From a checkpoint of a small transformer trained on Wikipedia: 3 heads of 128.
MLP neurons of a small language model. Each row is named by its layer, matrix (up: input weights) and neuron, and shows model dimensions 464-559. Each number is 128 + 32 x the weight over its row's rms, rounded and kept within 0 to 255. Numbers have three digits each.
After each neuron's rows, "fires on" lists the tokens most often at its 100 highest values on Wikipedia text that the model never trained on.

L3.up2299:121198131128144100093099195174139121132117163098114105154134109097128163157152143180116117122130127124136107108119185064163113120114171121101096075079076200168112150089108105152134144174106111103118130130144120178130144098121116118113074131105119108164109145126111169075134131055137095127
fires on: "\n", "m", "im", "am"

L3.up339:110047143133171143141133129140145136127067118050101146097112166128069053162111037131114112170094126118150075101159089179131092112139198148159106116135163100153080134135102169133154216136054097057083219130161141136146090108068217040103147139100119116108165050126162133097104201096052177121
fires on: " As", " field", "*", "^", " if", " d"

L3.up2125:151132116144141103125091106145112064150173130175158149140109121147102067105148127111127164094094137097166148124162172123122108144067177163056112153157158137135145099124157163065116150092110147165166111038070082118103140163101090137131140102104157129115121157181121164127142176097108157058
fires on: " ex", " Ex", " ins", " ass", "s"

L3.up2935:124136077120127151125140144125089154106080129085095179113109112079125160105099142155135124107123132129152165102053113139141130168114159093135112047107096108145193166160124136121155063162082075097114141123167137140149200126108128085145098140081085177090154093187077127141140111134120149147
fires on: " on", " hot", " by", "on"

L3.up1285:103166166133122098108179133174142134127080129136154127139103108122121109139095152138107155068121214132150126139130126105142157167144157093151133149130121151123153145202150160153138117171125094082131103131155187171114171137138181119168128161134137135121076109115093097089098082182139133104
fires on: " V", " X", " ar", " v", "×", "v"

L3.up754:196148093163103118130140115152137140104131116179196114164166147101172092141187144155124075194070143179142092082139127103089193146114157111171127152141105082133104135091158113130130050172123114144126156113177156106138126116113161163122125059125182129164130155107144134097111148126095159088
fires on: " :", ":", " They", "=="

L3.up2412:124126143102124137118129124086118086128174086167215122128087141101154131126133154143083128129150136176166171181156156116142134040116136179181177147103157142139119156119144105097171129161117127064113120070143098095119129195095068151116146133195134141125145072130134135184115161160111107087
fires on: " John", " Per", "in", " Frank", "le"

L3.up1711:110109159139176185136136106112201152178150147173102095140169130152078165109139133111079105145088139150129099126079149137115105138129096104145164163171155133183174133094107138147203091149106115157144103142131161159128156122164175087161111166141098090106145167105133069202170128131157151100
fires on: " This", "o", "ay", " These", " The", "ian"

L3.up2560:119164117084085094115164104165093149101101130173126186120126124145167101088085123074062147081177145177139130141145154162093077108099054126195135206113140173153067140092123122109123091192087109103106075110127156103138226176114192211132067169102162095139205108102148093135139100098081152174
fires on: " the", " |", "°N", "|"

L3.up2356:139109136120190129126132094083165138161099126170106119137109118170101152095159139108111106073065109141145077157114130141116123137174120141106143156158153127109067172174129170166103063052146137150139115112050154107107132211185132115128140156106163135099160073152100122089119120138121096134
fires on: " c", "c", " C", "er"

L3.up413:116140096169141091172114156141103150098090087072092115109089100171133159148171125152076074117134137100099163101117086142142092089145117135110132174151175067081179147136091143078135110114156130166202125109123158187106105109173108151129063116144000098116092132133159118104083162135099158139
fires on: " |", " for", " from", "ul", "ij"

L3.up2030:110109108139119082152127160096181087125107156112098145150144031102151124062144184118162152123138158155125169140058137072152105169103179141107146158118062157058110095108137108119151142149051130141104095103081148057135113140118141162179104181154096172046130124107168147148099156152137148127
fires on: " b", "B", " B", " (b", "===B", "==B"

L3.up1329:098097100140115141045135153149144128141066173138113098165118123109102096134124103083117108096120149129177165171110153172123194112135103166149145196132145123161117172081131085175138111147178123124074146167172101166121134107103102129134085094077112174121128134144151155078137102131096115157
fires on: " inter", " b", "l", " un", " pre"

L3.up342:133146114109147137134123146117090078072139069129103110151194100103171114181116072124014099143139092155097129129150103149131092113131101119164131177189105123146093110107095165116091114122116142197130129153162151107146136132161146159177122153173133153129138194130125103147153129174071115159
fires on: " |", ";", " 0"

L3.up102:136188129143140088201120160157112070118073141097117135156117076141154140112156139043152095125153105153129134084169151093101145106187179146176138100167140155133148201178183135124106161197144160164149150097058192177112127155080089195073137164081124099127071154152103117121095108165178166152
fires on: "h", "ph", " Ph", " Lim"

L3.up643:119144142138196112097129206175095121129127161098137153131170121104099167161118154196107126108110109108091131147129129150081135122132134128111134131097187110134131134143171142157118197167060133065123196150103196162103109135183165164167099123110150176132160178125136164120061153121123142102
fires on: "ing", "ure", "{", " the", "ating", " of"

L3.up2229:138067168119122124194134137122108128128150154188114099153107081092104141110155116160082087118106180085152170168157099117141124115104124141062132106167106105151172116091105140122123113167141105204192075167128196149169159081144106125127120095151117143165142053114136190101169173118083123159
fires on: "e", " –", "-", " the", "de", " Ke"

L3.up1237:150127131098142148120141109095159097137200088106148142095103174162139174034141095092044158162076136152180117136118155121156123115145109058148159152204143131068193127167140153153117117123101108172144137188116120041145117068114152129153111142068135125151112109167139137117128111102130165222
fires on: "==", " rel", "a"

L3.up1171:169097128111122115163088138174141174145148145152185130176116147160161186121114159148173097100128073101169135167119212162116088104125146167103071126081123135135154148183112130107171115147126124162146045110102136138177116118123141186185114150131129116118156103113153178185142175111075157126
fires on: " of", " g", "ay"

L3.up2479:117157141114113136124148116154178127111140148165097087080133106148142148111108094110126137138086136147119164088109179054180138094109121149148154176183132143110126205144117113163088114114082134067159128073090126115138164138137148088177138097144132132174113130119147159098153125102139103172
fires on: " to", "′", " in", " at"

L3.up624:101082140072100117071097092132190084064086202101140113134096142059153108181118124136127167152130100115120131126147078161125116142118143119099117122111114128127065148141135172157106132131104137093176156115085080050120155109160182099139176143114147114118147144181108108147127127190102122111
fires on: "ad", " Ad", " G", "|", " South", " l"

L3.up2567:139192211087119107191112149107138111192120143199135119138100142114035112145126103109137175126090141063131082112126124112135149113094148163114074147131079091127172153119086094118157122185119091123098138140142158145083127122106111115142126139115138115110075146107146084180131137113142098095
fires on: ",", "),", "s,", "e,", " not"

L3.up1917:075070070131103176120137131114110149119103101099181139150086158127144050132177136154161128168120112175129173146097166095125093123096141135138104154078115122131128162165108098097130170147032136087155114084085133226168136109096116100158153163178094141155141158158118135122126101142101147104
fires on: " United", "k", "at", " Win", "ar"

L3.up2214:151142136089147147110128133146123154086170107074226155074054167188069133130141217102133092177154133109160161072091150088114114162103157153114078071134145116129099111125149173120126072101117102209074145150117170061111162154138161080106095136148078122137173119148088169084106134108113174126
fires on: " ag", " sp", " dev", " gl", " age", "ug"

L3.up1346:125135151107087137117146130145141139151081116180118129115149117140126137098147117159155110170099153085104139119115155161156046120129117194115116139163123100071133050147132109103149192171114137150115127131140126174159152147164094100154152131145145100115154090187072184187152124126075157114
fires on: " t", "ens", "w", " mass", "e"

L3.up1614:084182146096082080151118111105161075152110164083122165143173154167120080105128140136133081163162181086120192063160162118170213079133099181131107106092098077141095035142182137129172112131168133144143103148155116142134127091144129159118148065142174147121181177102170149110163143146172170181
fires on: "ent", "ch", " Town", " sub", " town", "k"

L3.up96:101139155113169105097152193136125083119131111178118157090145036125154159168111164085139181150116074084153110156147185187106133151126156133083126090139087153126121119106149074105107128138126137128113157135126160147177154135106112208112149107117149098169076152145186172157130098115130138102
fires on: "ing", "ed", "em", " position", " pl", " look"

L3.up2981:128111106118152141117127121150173100144120108089064144124174172133185130127117110139160086144160189101147142107148132166056062101111107120142112107139130070155103081077141135125097133127088097126127094157141103154088146128123112074124142142167105152143102152128169147100149141139133066150
fires on: "\n", " up", " out", " ro"

L3.up2150:180168119071184125193086152169123140165093173085124129120132087097135135128125161104112148167144110120133152115167153140090156105122138092082120133130165088137097155122133137082109072078138155144142148130111104115120138065171113089158129119116141065178158094120123098119097118115104059088
fires on: " |", "-", "p", "inn", "is", "ot"

L3.up2449:152103127098162088136202144099108186072125161097160094150106145141081136061109110083130144170128141149122160114140152065069106094146105176091128197104147118169117130088129136185107079160125111169154079187074176162118136130078135201108108098072139104159179111140150082110144137115176173169
fires on: "ad", " ad", " man", " commun"

L3.up740:137109136154108154123116089098185100092114122112101166105158144126150042071106139153101127099120099147175099105160107176204101177186148141080122124107103094111150140180081117107134112129152113178143191160184101175126135133156136124096121085121098076143130106141104102137124114154131150099
fires on: " their", " them", "s", " they", "'s"

L3.up2141:145183143153113125134084150150109137073170114144190150099156142174153206162134217085124194164091139161147164170149160143129075107134139120144161131170184155095125094094083123173140015077067127134196175137096122156100132154141166152103144101090102133152147094184080169143145107147112126155
fires on: " I", " one", " a", "h", "ou", "bra"

L3.up630:137164138067169141131133078078149073111145160117093130140139152073135137147157128148117114174097112150130122094169160182091115173205124132227116149102127110148116137169158149096095132141111130149231150156109116099145079118147164118133088150173080165127154116135145184094150086165157197148
fires on: "\n", " ==", "de", "ed", " life", " of"

L3.up1078:143092075143150154152193057091113155116082102129143138163098222119133066092160196120158123164102149147146153137142114116157074101122174088066149119140107166128103137082149114166114065103132108177099179123121112145077141097088131081134115098094113153145032174102113132123134143092124066164
fires on: "s", "at", "os", "m", "k", "um"

L3.up2805:098164112146132106144146133138131144161101142157144102080115156085150164172101170108104133102113138137133144075160149125173176139127110146082138183143106090112115093169122112149114191112144138150157156152154101118126113144101186177144141115165071069138150121161171133147154107124135138105
fires on: " number", " #", "ers", "ist", "y"

L3.up2731:114109125179057185078156091157128105122092169117149142152180120083094155087144134117102148119105161173120129112153114100105122116132050138154081159165156111121106114127130086094060140115112160107144172116107110090104106159118157176144068067153086132138152131151145206097136081176041166146
fires on: " and", " in", ",", "or", "ag", "en"

L3.up539:140105115209140093064157084112089163080173118169082070113110192136174127167166098178135134146117109171125150111140154115184142115162138099120079149135143200123109100088095136176142154128099118113095104176074148086133130117133129082132087112173101121170172094111120188168091163075154054121
fires on: "\n", "om", ".0", "m", "0", " and"

L3.up1229:147125095129139067105112101151122151176073117127048171155155115086107166126087132177089089158125125170133191183152097144114111147091196120156140090165099127081138111148169114137090140141114105127104138122140122067132132121114145131156085094154151116121081136131161162104148074145138075180
fires on: "en", "s", "ation", "el", "al", "ing"

L3.up1523:112150101110115129097160087131120132131093105157072108165088173153124229121115082100159128110139124137194106148131117112162102109138138099138070135116178153068149131134105040149144114143140113064156108171158115127143101145128157150131076162073098192148102130121152150111145063120083152136
fires on: "r", "l", "}", "n", "w", "c"

L3.up152:134116182161180158119137162092087116125207161157200155196163063041113155065147099175118157110110132153101169146162062104110059106137141167185137080166170130151133115064134129130112129181130179222142093147124164127055118138117070147147092159156124170137176149142094172100140121137103144135
fires on: " and", " the", " on"

L3.up398:089121146127144050092164075086119101156137111102141201132111118108125092150143137166046070124140165132079080156147099125139127154179134149145099097122137147165080113117091123134138141069085122139101122181131096163167111082074136142187139112154106142158109148118141116101098116090136166124
fires on: " un", " ", "al", "arch"

L3.up297:131176132079144107109093115126169111218119098178150145125120134095114048170150138140162120160117131133093088075139102104158071127155119148128104141118120173102141122157130083144151119135117096095113170120162108089221142100148148077130118153114118129089150108089098080161103097170195133074
fires on: "ab", "erb", "t", "th", "ent", " Aust"

L3.up80:139142111121164160146128100104106122101188109141110161180139155154132107171103120134128135161068104172143199200160164129224164126104152126106144118146094073146078125130081154104144090154102104112094116119136141182115148086131161118145097063122107070118132167091166149189206167138148152112
fires on: " res", "Ch", " (F", "erv"

L3.up1360:165106121122121141163142102142120092096130140184131137102161094124117137090149119137083126131139099141071107172144099149090066126108170152193126116143114128121150140121073143115101120113148109179118121121101142126111171121153114162124111199081085144141175139130101175164160128138142159119
fires on: " on", "On", " On", ":", "–"

L3.up2661:096186133117135132113108116080127140115076097088082158119113111127085151173074114067098106171113154143118159084128155196136113108065205120133173194146136127132097144129067091127159156156156149145158082095189139133114107105149120181089144062047177171090150051119195095103118171108123114110
fires on: " s", " res", "-s", "es", " of"

L3.up219:125097139119130148114132133134114112174183075091075188073135143124084153125126128135104119131105120125137093121147140136186116176101085120123051069087090127114049165125184129149160152101118154122131161178141204144130126128128110098084136157098053068164148135082148097101142111115137129107
fires on: " ag", " Ag", "ç", "ug", "ev", " emerg"

L3.up119:179125157151098136100099138075098130110111190156161100135159194087134120000142184149145087107111131147114146127146136124159089115145137171137109121135115133082136183133124130137164134070214143097161143164120147157139107075167068095145114143126184120094144102166148163094122133091133137136
fires on: " g", " G", "g"

L3.up1499:135119163143080141131149173157103135097106139171153105162112100140151186174129142135162153139091179044170132175089172153142159133122130157157114187136117097122175139188111132098135152159101125123169145094120150108090073142171155096153092143135135147133168088142134135097191115089160213122
fires on: " of", "/", " and", " d'"

L3.up589:115125156131125183137116193169072105127110152104126120133132119082122135102160163148113096095112116121087085133127129080127125130175109141089128136126141123151133085126133132120095095089114162174106126126112084110121119181135168130161083103169135119105081100121147170137127109107134111148
fires on: "ing", " lead", "er", "'", " led"

L3.up1426:075118109107090118105155143155159128126172124131156135130128130140187160148139159161127082095159137126081131125188102088126093107161190121112128101162142175142087052150201107080114150123106151141132182122090170145094120181101171114166089103133130093117105171098175177142192113144116122105
fires on: " |", " the", " in", "\n", ","

L3.up1382:163144179139084166123119170085085123132104107104139125080135148176138093103148167160149162169122125124145150145151131111153140097117143153146112134150174088141118163143102112103099136160052128105144163113148148154158140134112120173114097124065106022148125159126088127155094146148104171126
fires on: "t", "st", "ent", "r", "it", "et"

L3.up2670:161102093180080138161068091201176117162149108117086114137123109094106133174122115121149082125120201089141122192082183142156164160088125136126124117046172123167074075127114185105123117130213154114124167065077115130134148133115084129142106186116128131147173137103159120142134135100111160159
fires on: " [", " '", "===", "'", "ation", "|---|---|---|---|---|---|---|"

L3.up896:148112141166096131174117108102072154102114096126149130089186123141125190166140100152145112112128184098166161094212110172179100163140175142184103135156150129173128108120145124148122129171188163140117099145050163128137123145160047137104162099183177101165139140087134119115191092113202153157
fires on: "G", "ig", " G", " (G", "-G"

L3.up2376:131118166155133116056124160131132133142150156179162114104121071071110164157097187117148119079175079117096222114129101153094057167127105107119163139098150123154080092099201182142126112123089155127164190172118117082120162177062064138108145163187138143100179132165173129116140154098169142057
fires on: "\n", "|", " developed", " produc", "ived", " exist"

L3.up1811:135142162096116110096141095073194130181063159141095139134131140058129106144167156157126097086163170158142117130155121115112108171127109114164140169208153136113157191113126154126089107067090110097102108172119126088088131066102164072122145185114133190089134117136153144142132124147098134156
fires on: "ag", "th", "U", "aj", "up", "-H"

L3.up1924:124189100161087111102174160179140138149091138183106110108101126151141108179120156110090124150203109087112175125162113183151067132110122134150083143114117184123148161168112164121131180161104107129161122154132146156160101120142123141117092083154167149166184148181102113135133164104179071117
fires on: "r", "m", "l", "on", "b", "k"

L3.up355:112120142147154082106122186117146120172116058122128143130123177091152156169180185187110171127077078095105122172097128098173117156097087092132132157106112087116128173123147112071136179155180128138178098148147174107164151116144126144152110100122126131094119152147093109101097103160076204141
fires on: "ar", "p", " mar", " par", "ab", " p"

L3.up1932:146162110118115093158164103144142166070176112178117137108099150135147051150179110078165028096119115163137116116146102136138110123079160113161127103164163151141137142107138063062078123076171072050212167134126153103096152137111216161131226138140086120151095118156208106106122159144109115116
fires on: " He", " A", " It", "or", " She"

L3.up661:115149086121144125103141137112136169162125165166132123131053084097075101109141127162162120160148148138079081095197180174114149091179211121129105140076118205188132143072136059130139129128112087088153161126139100153134083106100167067087158133106158188062158145119126125158163135157117120070
fires on: " and", "an", " or", "ist", " |"

L3.up1487:068127168188166123111126161101122121085133156130183094164145117147100157111136145154133117172145109100145103130128136121206094110112120091059187145145075136122078095121132110106116131163098170132133131074140125181135088179146137112149103128119083178091102173087131153092100116207076059107
fires on: " of", " to", " nearly", " eventually"

L3.up503:020098137141115163176137091124175136136111160137162135109207105129121118114150138174180086182193099180122090118171130117118168134124198099188163085146151166128105148113132110124158090167139135113105120113134142098124164078159140145134154142086137065137123083104114137157148113102107078138
fires on: " has", " have", "ve", " having", " who"

L3.up282:101131137160109163086111150100116097110127153096110070147162136159135093096078156135076098129150108153135074136147123137141131145091178084125116123148123146079063172127126153143122145076175116092128114111151156038136153086149147131094093088159161131172104148152186149066191144139079137204
fires on: "f", ",", "e,", "z,", " stars", "o,"

L3.up1280:108152107139165137173151132061105139123132133148075119112121077127088145086102137103118104121094135120076093096133175110138052142138108190134159192131085126144084147107136104166099066162142168170131136068094118125125145120125175063125126126170077141122097117124159080107130182122123150244
fires on: " S", " to", " that", " by", " it", " Some"

L3.up314:086197192137153172136201228124125114097110188091120134070156129108086172074142088104141137193119150069125086128173087157129064143137149132166096086161142180117112083152155190123136114182197115165132063128111139090107080118175143140130128145153138113154130060187100104087077114156150135122
fires on: " of", "ed", "v", "ark", "und"

L3.up723:170125051112125126091136167102082177198106080175104099096128068116095139124119122118146178153105153152153179056145105160063145174174103145097195130133151134056139163073137094096150140123141082139129126066063112104113086128183184166116088109121119168107128143062121178118177168160095133086
fires on: "er", " test", " to", " Pope", "ger", "ested"

L3.up2410:160117056104123143136121167054148157110140163166088142096133097149135079136145114117077119103143180108149147164114096133138091080113140139106146160078171130124142147132118124115126105081133126108198188123064119077126130077155113170121203135157107086132155138128098110103130149168145128106
fires on: " |", " Sel"

L3.up2037:103162109151145130167112076128119136139118169197069131192106146143099147154156137077132124158144100116125060183060149163125094135160178100078122116074185144148158124173091138076095126094117114094144178108103095150159090154119172117093126108083146141150124112134109131076046070053105118139
fires on: " of", " end", " at", "h", "it", "y"

L3.up802:094149130117174072171058191150107134192118086177098147095140092115123128136152153034163113107143104171137142168110117185093142162155166077095117138145069145108140158081126129110123102112142123120098108158157146192121187114097107146131138125182189100079155110158115071128112069103185165121
fires on: "m", " health", " Med", " Health", " medical", "AM"

L3.up1266:171137141106100110120156137121092088179062056132082127100148150098124117170086154135124120098189148148107164164148120163077084134157149125111122101185099132101120102115105149141211134095138085096148104141184138168139100139146082104092112082177088127160189123105134155103134081195169088101
fires on: "g", "p", " K", "ok", "k", "/"

L3.up2899:081074149144156183107155134118116157092099119122075125168159091108118130133151117105146113137081100102152123143126141195144134148097185164088159144080086084111154145140090125124083138139120182167142146088136136112162118115101130098134130112090123131110157179133088152095108137076185151184
fires on: " l", "el", "-l", " right", "l"

L3.up452:120163188175162082121147100095106147100106106087125196101112119118101133126106188084172147123146126131052150198176123116119163112126100118100168099057124120168161129105128074074181099114111097157145125119083140146121119146109158091127127112094128132114120092156100077162158216050133103189
fires on: " S", " s", " R", " per", " to"

L3.up2457:155105145129140174077061105087112109134167097140112163121133065128162107164111141155115114177165132124122174120104128139170084104141094139115163090092092109130078125081148094153124093108074084165140158103147135059155124152096095072134102100147143140106212126163119150165086098100171085137
fires on: "\n", "\n ", ",", " 7", " a", " also"

L3.up1348:093114144147092137099092128142155115129160095154093146111195128103134090128084162131140127216126134116148152160121190088152127147128129114109139190116164127169179129132083172081081083115138101175080070166144081101138125062107077130132131161092127145164093136096113147137129147073124104139
fires on: "k", "on", "il", "an", "in", "c"

L3.up1573:100119123108118143105111154123141124130110203111171127102091121083140048155109208129097099112165114115176126161117133139112115146093138084110166128108134114094111112063131155168173144097130144136156182137088063070134093129114099130140149101113151162173095078093174081168161135150137125101
fires on: "\n", " in", " at"

L3.up776:138165097158061068150135099123162110149169081033116136162134131091067152184100177083174119136156164068149161142141156164125076113127076146124124155081097164154102210150124088162170147139189106122150112117071177147143111142162103121112082124095063159081111080158168147143176129146073150086
fires on: " F", "'", " '", "–", "i-", "F"

L3.up1274:143091121132106084148117139138177167096130176110079146147151147123082118087135082157115083112089117144088093113139130061161079085124134199091074144076123175125163124100119130147084093114138124107128138136190150120109213180115090096095116138138201139104085145087121081105090081088116064161
fires on: " m", " M"

L3.up2909:110137064139113117162183074112160129160099150111120140120135099112108167122121128168114126102201114092092140071135141142172094096175171070110127128123152100159126191126113139079134153146110088120125071131143148105160118114180146142081140175102122139150115137080140144145130144124189158118
fires on: " can", " has", " will", "ll", " Ad", " could"

L3.up2185:103184122106133131147140116100118130142100122175092101210124110135148077147090075146148138158106103132067115162198121100157142134108122156069147160125059147195133183155135114118130156170121087144182152096130092120136097105186091122114124033138126160194048153157114134089075082079080089085
fires on: ")", ",", ".)", "r", "),"

L3.up2454:098141132101081053129146103161132178160122093122085132110161081131096105096158151089081139184115143092130131163111142122103087161141155120156149134094095136103117170126118122125063104126121120143055131170146118151082077127119093174120135173125102082155102120115181136129169163049189115146
fires on: " sp", "el", " addition", "d", "v", " length"

L3.up2535:103154125068132158104144171127154160086153100065122115136115163170140095140097120101081091132129193136070139128126141129131152166097125144133170082098102116113141112117140142082081144092142139209124079118123160139146155171130136182123099096186133156199125116176195121138186112119158150198
fires on: "\n", "|", " Later", " Other"

L3.up2744:116190117170165127134171154120099162142129103092124175131073171147087159214171185148096123084142126037128155180149138092125175137141153057102176153112100165126116160146099153151159132057179173092079109162152142186113107165142212149215080122130110102140133164147161151184162150123117087138
fires on: " ref", "p", "ar", "pp", " rep", " requ"

L3.up1706:117126126128091112107128104091150131052114102173134095203157123117159103170163103170178153204148139149131103141149146144077162102159226093161151133087148117154090121088154131094169090119145149107110146084100159159124127167153123170167120192100152072143185114141157108124084107133089151135
fires on: ":", " –", ").", " :", " and"

L3.up1502:128120065074143164150106105150114155143094149122163131137117163120135177175154182112102137135074160125156082106137133108104162118149177070128093107049114154145097126158137155150046098101107182105110191111105191123123092203151136169087124114150144125137104142099119160119096236130167127119
fires on: " US", " U.S.", " United", " Democratic"

L3.up2980:063083171153166113140145100163101054101183126079137185114048109159114108165111115120179120186146148071160120113176153177139110077121129087115121133105157111143118116124109134130122147159095132145088123109150130126164134119109128164098122144139117138139112131070156119104104159085177166100
fires on: " m", " of"

L3.up2144:163094119203118127126172110167127108189128141157100127143132082153173180104103144152171112161153168100125134152122140135127145055093078090125188132128125124134098135139114139147148107105110129135110176186146171114115143175117141157142159082070127146157103113115137148140105146081163131179
fires on: " of", " and", "ing", " or", " the"